{
  "num_key_value_heads": 10,
  "vocab_size": 14938,
  "norm": "layernorm",
  "norm_place": "pre",
  "qk_norm": false,
  "tie_word_embeddings": true,
  "init_std_qkv": 0.0142,
  "init_std_up": 0.0142,
  "init_std_down": 0.00231,
  "learning_rate": 0.00683,
  "weight_decay": 0.03,
  "train_tokens": 1073000000,
  "max_steps": 8561
}
MLP neurons of a small language model. Each row is named by its layer, matrix (gate and up: input weights) and neuron, and shows model dimensions 0-212. Each number is 128 + 24 x the weight over its row's rms, rounded and kept within 0 to 255. Numbers have three digits each. A neuron's up and down rows have the sign that makes its largest values positive.
A block is one neuron, or neurons of one layer that tend to fire together. Before each block is what it responds to, as a language model described it from the Wikipedia text at the highest values.

Responds to: Fires on a capitalized first word of a proper name or title, mostly "The", as in The Lion King, The Falcons, Thessaly, Theology.
L14.gate248:106132180167111140135098125127104110103101125128113181108150175113084130100131087132132120116125174116144173154184118111152109132125111085141148092141170146093179121134080118118100141137152138146159139189178139169094116153127118144099105112113134137141173122106122143062156165121121121133124144142132152129120148160114140133125151104153119155112128107110120112106121128156109126169126162139120131124106131137102115100142119119091083119158142119140134150120152150151123088121089127096082127153154145130113124093143101149130136148128137152131131098136139083115139112129144120066105137119100109120132100108127165158141188153119151125109116141
L14.up248:100134142125176058115148137116101120108110115140144125142112098136137106135109135113108123101169122123157122174161119153146116148152120138123116122210154117115135152132103102126141124139116162194133143125126183152118131082123127085134169169100140143146151140130131121123148158124052112103148073126079118144142143086122152113128121119155163115122161181134109084193145123115108143111121131158103157146125143098097166126111127132111126127148118188098139104125186072122143103138134121136138077101149134141122139091117098118126107134097128142146090091207130109103150116112082127134129112094119145146162105134133081143123146136130096127120132131
L14.gate316:112123093070163138134125140114092134107127134108133128086154172150164132115146143141127124127123093148186176156102126098101127176147117136123137144107141113118123101182136150127142147174146165154069099098123128148164122166095123124111145139135092171149097106124121151105128099092110131130115138159134121159128144099084158123136112130101149118117175130095139147152140133133112114134144103087178134118124107158073149135115180158107165161088095105143114155124068095142110122152132119086112125123133134124164138148084157187159117151135139129125132170101102116145111099147077129180096131079132188097060129145147146139134115103107181091140143096
L14.up316:150169151126135119101173131117156158152125119118133146179162114146181089118095162137146151142114117110125162114076109121129119204090118137116112172115126111111100126120174122114127106140143172100115101122139102131132113151109120101174099100135103110167142087123102096123159117118116184134101164148144132140122134120121137140101154126121134098146129156125122140142123103132124097145158116121140134181152145169089135140194093101143127139118112132167112131159121123081104151076167145123152132095125113138154176151129142153138127087172154148163084150136143114105120101135146114163147114109144123145099118152144090111111166140151109158118121109
L14.gate693:115113139119127130125131114138150136139157125079123124156095129138142130119164137133161141112087122169114137157150131109099100122126123122100138123100150097147142142099089128109148176108139115135140149172145100126131120166098114136097106153085134098156151087145115118094136140097124110130133143115115115121142100151119130150173081098113111122120135162131173103140147120109093080113101127139114159093103116095133146111142120123135137140108127064104073161137116093111107148133115125108119116152149128107190123178106161180199101155122091149176103130120146136092144110156173150138130123182130166129105105151184127141064071135098103141140105143
L14.up693:097109163106131159123146123113146124161147133085134093144123113125159093071118088114109099177134126112172152128110135106130151158141101134115153140118125153158131112177143138148151156121125114123114125054129147134145151124122127123153147140149113126135118148137100123128139132101148129131109113121129151107059135087097163115137147147105110143079142116127101117124107121121065121107140121162153134152126121179130131106136142141111099113082114095108142128111113083138126184145141137132178098111112136143145125130194113127163151139170132178142101173098175129152165121143138117127115173136133157099163106146175120160165132170081123122116089117
L14.gate2283:132115142097167124110109163122141117127156121135089133118160131136166136114163124146105078096108131173189104145113091147120124132194088148189176148137106133133140113152132129096138174118123130145145103157138157120104128083121161116073140092118136129137108147083111102093127120120084133126131138160082124166158148125167119155063153139130160122123157156149134076158129120114107119133112109126144164127086138152127102132125146127103095120134158157120136115112144160124143136157178102111094123173132142128116097124109136160117131139123160119149127147142114137109108124125127130087122128129160146109106148154142135129123108111117129138088147133
L14.up2283:151159124146077099119128143115116160123085115097104130121094136107130133158112088131121170133176161118096112138137105135171092128130084152135143178144093108114112065102113097118167126138120168100147097100102162136131114129120141123128115127095132151131168133152117117102179088138118143160125121128140134106203164166126119124089099074090101118112137134138127125167117115138132108180145152099145129147169121115134115116108108115098150137135137092138126162086124122132098137136163106118148138141121133090091145177101111133138151098147165102160124150128144098140114153104126124133153107114147098102114113147100115119155147147147127091152139116

Responds to: The word "The" (or a similar first token) opening a capitalized name of a publication, show, institution or work, e.g. The Skinny, The Village Voice, United States.
L12.gate46:157112110124168111146130144131131097099151134150117133146095127152135144127118204157128112155090133137130118132196110110119140124152150130098132132170161155122097165166139138157152131107154147155110132105102155107156128135154147158108148129138108132073162117125121152089119151109097113089168115132135097100092177156121106154129141075135130101187148152121091149144135125167095106106120140131149122117173099134127113110118139163094140150150109096159096166116156127113142154116140123157132172135108092129099110173123130166130131134138117127139102108127104145112108097151132167159122158111159141182117123129143132156100132130093136144132087162
L12.up46:151101142108145122189117112144130120132131096072092135114140107142157091135145091096121071116105126101123121113161152129146115133135127127111090103123137125143073092169135102144159113165127129125130144154135105108187114172162146143158134124157109115101170110103081130121132177149121111145142131131166146123069124114103141160151121127147157131155127102095121107124125093110140094164121147152091125121126130119103115146112160109071133169106132085144108137147113130120158176151108102107162111108112114130156188135120160145168157141154137125083135113069132109123147118135175156123118102146156155124139145128127135170127121133151135142122120109
L12.gate243:113056081137162125160108149129168137139144128103127141164141145124096119127145115123145145122108112166113075110149100135133189070154100121113120112136112128155122135112165158126164140097164169129140100093153149142100139085105126117156130135077153172118138144104119093119134152133161088167103143134116153120111158130135143119143138151140168167119099138119120119134117113120161111125099079116142116128111117126112133170162161136113133134094166144117130143166124127154149108119131145147108127172113170122072097075143150116150149129134083124105171109110117115143161144077106070134108121142129152132162137088151132129157164115094063113147141106
L12.up243:111090139131155144132153127111122073098142084142146149127143070113114143103105120141131141129124121124118130140143155126109128115136112106159131122166113155169083162136114081200159154138105115114143136136140144152103134126149156107174121151126146135146129137151102109148136132135116126145141094143143134119120093119197147139125100091149138123125149113084083095163134080160094131102123098132168118149115153121126157143140101162089161099128163114151101118167092084149136112128183136127099167109133125135150167113112149126115135126130107125126119115103084134107095134097168136183122134144151121096111116120136096115111140158088091095134148127
L12.gate685:120073134116142151179065192090134143154126117105135124161160142139161105092112088123126160150096123135086124111134136149156124112105129124120148134125135144110110146125086137143147142145131157107163140166106140125126096147090145094127132135127137153112142152104119119095137167116098139135158097149110107096149144138110177105113114129171147087119167081046116096122093133158072160110130102142098112122183162120165119096116123081122184129131128116127105105118155086130131134128114070130140154124118109125113129120148131149150170141135119122131089130135079112128100140129114156132155096109117175116108110119141132107098180151130098155173123121
L12.up685:109146108129118148160160110128148142099138120085106084134107110165129157140149194188113151131096116142132144143145177139119145125151134128130163094132131176137093087154152134160091140110134088162103096121104131160064122107103083127109158109115149121076163146103129091099098056157105154126113122121151172141155146176111142176138108127133149089130120161109108145089120143135078071159106150120138126138112127114119095122094122100185117101136092127116131123123140119095106148125189156140128145149142142149147142111174112160149095175126119126110128111131096114141113141125174104132137126118123080130158149151132129156115106104142087113128139116
L12.gate807:140092113150153138118088174098134138152144134138159118139133078127102154112135095134131131131093104078137138114170198162106131129152162117112147177149125131150136141110104120119110114150178101112170071166137068155104090113109112152113096116070112160120116102115095152180115094127103116133086111137153118123121104151135148113159143128127157126148146130145139106151124157144095142139128130153110138152106129167118169166118141149133164128140127118099134142107126137137115113122172152137103139146155089110128149145142121133162130097134152137089163133100089121175106109136158150087152109118159144130131105165107164144131174092110157141129157122
L12.up807:154102146127136148131131190118117146111155149103117126121187073123154131111107106129158101143095124133105192143173148133118109111141166136076139138135123104149142161116138124135102133155157110094124083142063108172087108115112109162119132094079095129075145122093117154154148099145089149151120137108191120097127116142165135108159128129130113090116134117121133101152146174124106139131133114154120131144141114094080157143116167171143125135137146119149129156135144086134106117109190126116140154138133115096096129132148082117132077129121105184111113098108101129164129082131159109127130087106122120143137099135095181130111124087143111149170131098
L12.gate1351:127101144108124128088128124123118151125140082136128113129100133120124109124164099150119138114108071113094070143153100176138134144145151151128160114188145129118139126144114111124143158124152127170092130163112134109161129097052141161093085126099132144130127121137118164126110112145081140142093104109102121119139160133098149095147140105099148123119144115101126128107142115127123137133177099152139145125123120094073096140133135087112122145149127093148071142100132118136143120115154128134105155146119137144152102127182105153140169128144113121119121127193138160109116114140114093157160106156141155170160155109128173160118132114167113083078086128
L12.up1351:131085129121138122111170149109137138148126109131159123075127113111133133153154088139133126127146107116141123141111132087119142128113121092154122104105103142144139160149142121166146132147145113160121141111073125161139135132116104103147084176135148103156117110162097131174162185137105111104153159091135133141112109131086148159140152156088119127132138118162121088201138131126101110122106098096107121171114117124118106153114126160112104160148163134159114169143132134084133128150075137135124168122197090119148175135160129111154131097137134172124177110155103134096098116100123133095129161098130135159159125138144116139115138181137144126138155118
L12.gate2124:098062123148108142138184139146123128114192109108117116155087152154132154116099146164124179129138128169125139164120134145063108123150127123145146136134149117129109131154131129130117108153095148150137151154154092135140126154113114107094112115116144171129163114108176122158110165111133084136087150146149121168116146119146161131144178143156132104082142141151151140110110174125142111140110139132126101149131119116126139108120126099087102118135124111129140156174124106167081165110125097116130162092105124111155064107119143112112133127112150171124110104120189149110128137056151090118110115165131138075128135140142117136103136138131097121081143156
L12.up2124:142116168102129131118136119125128154132143135108087086127115120161169108111107134107138126128125135124129142122143139114129121127149116169133078111140098175122126108118092086138114153126131145139139140091109100099153141147132101150109064094116131134159149115127110136138126114136113133150178080126120118109136143101127119136097136161132127121125152154103143135116129139113144094159118117131137133098124117222124121097165143109168113141127170106160091113119082151139075189133146081132108150121142103105111120128134117132090152160134119131100139099140149103105115124127174118124143151140084128124125117113070148131164147181090125128103138140
L12.gate2286:118158140117107132170146150140162151167084145127139095144103081121141116135126129104082149138163145125110125098170085119136148093109120133118149144178088115182116105114151121124134163133092107144130116113080146091116082137137131155154085083082161118124138082136156098133141103138179132113153127096157137137112147140131112099164081065167175150090147113113164104160163161142082135129110136127121101156111134136112078168111114141150148124120162100117127100152112127141139118117135095132133142132103113098118126086158134147164176141138089185147136131108089203093130106115136159148168129132111116131138078112083113078102090122084117128128129148
L12.up2286:143140141161125126134097149156108137131121154071159109174106158104114184079142143127103130124116148069151098116170135133109149078114156146144164141133122114127118133132113111153170128141140118121119154135132118131105146154117140127123144154114130126142127108122106151162138135157132110147138147099129122137137163149106150145157121112133087139116131111099089106154082099078099140138134116094156116129098153148131107096163156108134141105130176157079105158140162122175141133157124095143135153121145113114074139144096121145121119098114174124137153080081105164167161177144171135131111149144150165088126141124101104107078123165078085143135126142
L12.gate2415:090088114122145110121146128102114140117153078126168153127121128100148136115128111125115140114094156130125151143146100117162114138141137132142147150106111076094129095120106133131144131108123113189148137144157151143105146137149149082145122087130130146160142139091110141159107137148104112125099133109153105104107099126091127120136154130125087179146108167145114095125158155163140091122119087153137122155161153147157171113119156131117093107083154097152119110143163093160148172117116114135126140127125183135119120080130144123114129105138088135126124130101130118168111083146119150109128081148128188108180100112118144102065138099150142106116095153
L12.up2415:139133136094149136111152129153142101170130127132100156114164143125106137098113147139101120127160122152114076174108101124142099121098133155102145047128116160117121122105109111143155138144150154135132127101140103166173143145107138152068169129082152103123146103138139156163086163151067129171134121126139145157124122114135167096117122135149156118120159153147153131149105103156148132117124095154125121106094090114090102118115145132066138156145119129146128100147103143156133158129149137124165126140105140134166121107121136146124145115099100122135111180071166156109170071129118190136111123157128132134123127184127085147112151104110071116096094142

Responds to: Periods closing a long declarative sentence in Wikipedia prose, especially a biography's or article's opening definition ("was an American football coach.").
L12.gate201:159159152096101082127132167114121129152097112122118149107107133074092147151084108088111125139122113090123105118100138140113125048134119106138130109099137153116128131113100102132164128058151120132166141107166111134113141116117114108138102154134129142110128133111129160131147112136154131145138119115135100132130080137134101100100128113151148103109146147102136135171134131139111113142132154159139154124113145120122121130194095082118100120104141101118148126127153143132129133124122106141129123107141119125159151095108135138167103139140113128104105124130120085167130113100135141146118129138136111139105132108101133119135095120161119130160137134
L12.up201:138076133131109127107140132169117142106145192121136123114182129119106132161129107122091117121133136167105148168121094089121135157148149134128133103110150144120177135107148086133115113152123138123095154145170081159119131177103118176134158105086123132118140133141136114116114135104110123116145134135084129147139107115158094142116141155109117182115125136128131141138115109179126078139151084124087135106142123137139115046102115152113124121116142171143102146099136106116162113139121116134115163120146186143138102105116133113172123138125127089117125117094139146122115110086094125102138149123122135149158158150121098151157115142149126153168150173
L12.gate962:141131153125125158099116180130132115121121086163183125099172144131100113154153117099097115149127116099125156079146127121131122114126102107167183094135141152111108119111096160145133141123090188138101119138131133125147131071120115107112109140100109118163114133140114098138089150134166152114162102118141136102137109134148102087133121131171109148149095118166164191127113157121153142122131134157137135134114127137163170154087116115098104168156125118140171119118116110107123128132088153150137134139141173142060089146106096104152110133161124128076098134127136104134150112097129137128139114155114107146140071138119153154176096141116166173129118120
L12.up962:182113130109108125130135158157134128113104127133138130138087163114136127144127139111132124132111101141103132096096096135125114130141097135156126138124155136102150105144145100087134127146119141095095125108183120121108078127138140162106115155108130193122142163126138126154168149149154112117156180100138084076156110168112170138102146115139129149140090121107134137134098113113145148163095113094092131082106183153124121138108167116157099115160121135129150125139172107085144133164120101186128102156117140150131084112136102105151117175108153112118122165124135165150113112104155144153132078085183173135112130112118122130124152094112108111121121109
L12.gate1007:139143136080116108143121182088142120111095113143137143100159115155157132151163102137160136141143131162147191081097133146146143149155078119117119111160130126124150143138099140110094096146131148170114141106162116140122073122102140122156072122144117113145099138205112122172175113140125105165153147118163153097131113128116162129143111124138108154102110158109114142130177160117093099141104117160100152091112120131125075118161146158135101117151161171114184123097115134071148116157139117142125119119110159110099143099112119136168149114110143124130089098108143149151156127111125134154175078109154107123131134071134116183127107127152139132117115125
L12.up1007:164139131117114130150109129120081110077125084117143108148117116159134056127142123073127143133130126109112085123135151157118114164120149171090139074141130108098103121132138102106141130142100122137141127129129147170127140140124114132169183118113165101107151156103109129133105125149154147104127126146126136127141110134216105139142121120120112164139130125145138113126158056163111097137149130129108131101131113136134137105144094079125120095134088096146120146077117121155159137143100126143125141108093134117171133113127091147133139166128133115107163133104135128128131131100095118111087132115093171144162100141126097147126109132138132107135121120
L12.gate1069:090114156139143117124108167136123114106125107101143140088089153153147135117141113085109135151111110153097151137100102085122138136133174135154133107133157100147161126159173168108143130107089188114152096116120094095135121142162131109163067188122103132125159099137167128165123140083157113111165136140128124159126119064140115113106140147142180114123118124129107128078134096172112082127127139107093154102116128113154127109150096091091129105117110162137137126135099079127110108087134132093134172137146163125123159137121156162147121123093127122126153108130157106145183113104141134150138101115120116112117135126174093157128100156127129124115150135
L12.up1069:149113154114156166142116151172160110151158110124106125094114105159150119165140129115117102124102139130149075141127103115124086117119154126134144102158144140135111112134113124102130157143087140120141145120140114134145125139150150117148124127137132167147101081129112171135091153176131169118142124127107093152104096121152197135157146124092111127089173079093132148170127178157130141141136147158135122067125164117141179125090161123138148124136131133127111093132135090157123164189126102117106134151140158134100161123143106157143158149111148123104107132107110162096114167113082152113109107136113102140133080089145123146120103146156165115113206165
L12.gate1254:131092142144136160084147120114130099140115127145158119146125162105167144162145198132085171105135101126146137151113097125105135128092143137146182101058134094143138114127178143124138137154096142120103127125118133127102142107110147152093147153122143129127133110128136154132201132105120102094081137103156100113150165143159081123159089131125159154134096118142147120118139134144074134189135151106139137116108129120146112143120101135117086100123091144144117102133169154147121115136151136144144148099120104126138108135127121102146124145140152130108153108114158113124116135105108080160129110130139150128112101142144141105118150074137110137121113121
L12.up1254:106091132118105107149127156088139157158095150131213138123125154082111125090133119131181114160151116098142156142118144099120137142152146129081104170127162134139126119082112146129130097154140158109078122104143132128117132075149176126141136162113126138133082145139126140125127131105128150176138107089166159104145124102138163135166152138095127089094139138131087123131148122059171118119102147119099094114149065132115178108083103112147144166133156084122123108117104120114128120147107168150141128141114166127127138136159129143136138129094150121091102122094151120121140093160143147093124200109093145106108114118147153128115123166144143180105149108
L12.gate1528:146135142148123109147142156136121127111115149129118192127104140123162129139194106109119118145123098160126110097139130121119127149157159139123138117111134129129107155171167109134146129143128129138160104127139122094109133097077112122141149132096112144089091123154129141124112145137117138123181135158097079110140071140135191135090115126132125155094108127132139147094162135137152122139162138130127158090133123112120110134103122159147111105152118163126100126124098082163136141130147127135147184133103165109165150117135108110095087097138159114107108137078131139132133164056112129130101138185172107122135162147131142066129125130108121136139157107
L12.up1528:101137122100166107136141141159163133101154139098160116119147135145104140144101148120131123148162113128136095127142149108147132132098121127134126099110129126115131134139134101113118117092137120124080082135153144121121120120129155114127140145114151164140136123127176135132138159097175156139142110117103130130117106119150176095100104127133110108101143111115173184142120129175165171140085116080135143079113117148156139156121134143123160132132127141138133114099158123093113120070117129142096123105167130107147122094141124156090115137130125142104081137088112140114075158055135123143126127131146120174091141091141154096103111092123187114124151109
L12.gate2187:096110139083144164112108116149127123105111125128125128143126121165157156115121137090160130097118104110139154123104064092151142102170178117165110136112143114126088109130165139103176119173144181116118060143134175115132126113114078137149137158064129127153147164139138104181162168148120115139115124128162120071091114118116109136138136153080147146132120149102161131143143158141147100146106109137153161116137101133123130117140112109102107127119156115112133158117094113120164110147124151120107111169164156128128126142127132141141128146128139104107137134122109132186136162183143091123153189170114170083135078094098132120116080153102135094149140168
L12.up2187:126115144121126105149117130086088115117102120171154121118118132090141134140105121101134109185164133090069165089119136146100144138159067168094115142108117121133122157145071133094139064123116166116140089080158121148105133126102125157118115141106126136128144188130129134144126164123116132111102141136152131103155141110138083145173080144121085127131090119132125155097131138146143108144105138078107104126090108166114176152146085109146118116134163153122170141109092102170128127116116117092137090130144118107108086079141153118122127123146127151093091133140155115137143105066136122120128113123136133109108143114118166079144124144135124130127128124
L12.gate2273:121096171132112079198107114143112141129107129126158154151123166115129140121085124136117135135140147119119085106159121166086157154137121142124094085100113163097130126120132096139144136143156136127122161155141135140127108153124139121098111147141132104200148088152111151120142126104095117123107119156129133089087124118120124138084161119152162152142140124121130117223172103118119116125148144121120097123098075151099122110142101149142105125157123224133106137143170133200141105133114133061107147141144085130101092139115116103153107132106131088123157117098135148177116120092119157155145102136131152108152094162129133094154126120134115175121123173
L12.up2273:121141123136126116144141123169115155119143110106153129032137126116127117126120121103132119131148113187110083105114144114131131121127140136121088113120144118154127155125115083143121105091139110101125108134102113129139119121091141127173145161149146099166159142125128169190151132112111084170133099123162125141144121135147099118126085110175164137148120126127143148205127119126130120134172125088121135115075127134099145118142122146133129144106117126156151133116128138171142106107158151075079142124131104094098133158119099148160112138137115075161129119129115151129103117126146188147117144103120134118143130116134162120144106171166140149177121117

Responds to: Function words right before an organization or place name is given, such as known as, organized by, formed a group called the.
L9.gate465:146097141099138136142140132114114107132081151089107119143146155120136148099154150124094145147151121175106124135129151154106113152132141147132171113129129139109113146114146105120150172147096129130134133146089158114115121131119149134091123146106081143129129136164101125119115156148134111116125145109165118165160114145120145122119134090182117120071161139129141120103141138128102125103130134119152172110165145142133109144103118128121144144133150106137117136106112148089103139160117128143114101137110134155140123149137127125134166137109085151156115122127125076109121124112165132145127134120147139140107140103129087144133113132138071167130115166
L9.up465:116093134132172136142161079093109116129123132131092140174179147093182124126128145169114172132121117124108182150130169133159110096156161150139131138108174107120119144146142125113117092143141135118109140108165095093127117141150155097098118084118128124120148109118170118122116137157123124137105128118135127126110101129110129164119112115138139121102137125101134131125150131158124114088106169130132171145076138126132175131145114121138126152144075163137159111101129123163132119181143078123153122110138144138152126137125163149114122120121114119081185137099136105101132131136102125151104168135127120129091098141163156080105130120171139107149144104
L9.gate1714:156117115128141155121103118103127141071122061110150101108165112116096143122127149160112119118083086131146087164136124142144089146107100098131157116117144136144077078110128100111118139127146132135145135155088131145104155173134156150137118126083142130116105139096128143163128171189164122177147120118148135160146097118151142160100102092149119116138142133143100105141115130139137127145161128111119130129169134105190114139137150110128092151138120130129096122157138074123149122089142168151127118107143084109100141125141141078154128154065143102215160133139156124129108147116151140126159135138124175163169124126130110092087129192118127114134123160
L9.up1714:083123103096136142109135143131105121136122173073144151122137166154106159109140108140139120114077125128118129133139122135110144099150127149127102147118167140121091115105122139133112138130112134116187108151114133103162153104107124159106109114166099123100137156136117113105151142149138124173113128108140127161112081176094128117139143133078073090137106119099116136148112121144143109158123113121096132135141120130159126166146137106130081149151109127128095119138145102139135126133132136143125159131120154161136103139106152102152076078131143102131080144134161159096105110115154119137151072136074151154112108127126086125101138107127130079149090085

Responds to: Sentence-final periods and other clause-ending marks where a new sentence or clause starts next, e.g. "in 1971." or "(Note:" or "However,".
L9.gate1305:139141137130138103162126165097098140096128121112098132154160103089128132107176118136132095117104113115120130138089124147158121133113140159094195114117121111094113155130164157175149148169126133147126148115197110077089089093198116120139123115095120100128132108108168165120154109119124132110104157136138130084147101108120107130140169158112139126086135098101159071134126100148137079117090147131096114103130134118136100130133158143104137094117110149126153146144123126098116138173151100156113139149141128158092141099138127163128118105138146136100056158082132145145157115155066119149107118101130124142123140104139142135130094135088160131151117182
L9.up1305:138129136087103114181148136194115100128118126152124132111131158115134118156143112139142136153171118087124156138102060068141109100150097146102121141112127121133137107102138075132160102141076114119108155069139122105120109120158104122147148146126156170151110147137101125149100103146097147154098175157138155139162127093198107128175146138138151096142119098139107165129140113101148108121133136178126118050165170133141162092136123130138115159156090169124124152129103115161114123157144143125144135127147120144143079144161113195150167136119113099106120114124124102135083176107099126107122153110137117138113119145120092161139139158132146133135149114
L9.gate2412:139111143130149106117127113110132107112160112097132129133114141115076148129124131121149100084056164107145169120161086146127109102099147134132116161084125094132136091127113128145111179123147122149096132135152147083130165091140122098102121132112110121163144143114097184117137121114135146174173129147104141085180124164118103111157115128092148101137134104096115196134138147128182117142128122121084118172103094123065131124138110124115108178180160125096143150102137130127098154115101101148150127109120130127118149141106117136193146110154196152125101156128109150125124159103108118127146105114158103146130170158121152156123097120116143128136111103
L9.up2412:134184125130112131150141132138132140152116105089141086108154162130105140137123147176101131126087176144135142125117135138156149108087129166124124127121123126127093147104154102152125114131179125134098099119167108144136119109147134097110147160121131101145151164142098120135109149118126154135121173157126106107138141141136110140149102171127120113121164155119112179142095123109173110116131087117135141172155153090131156172166120137148142119166128105130118145116096113117117126076149123181122144144090106136116127112160096094170168121168180136117137126108132098109143111099105144150120105102097125138152103124093140153122092118120093116137133176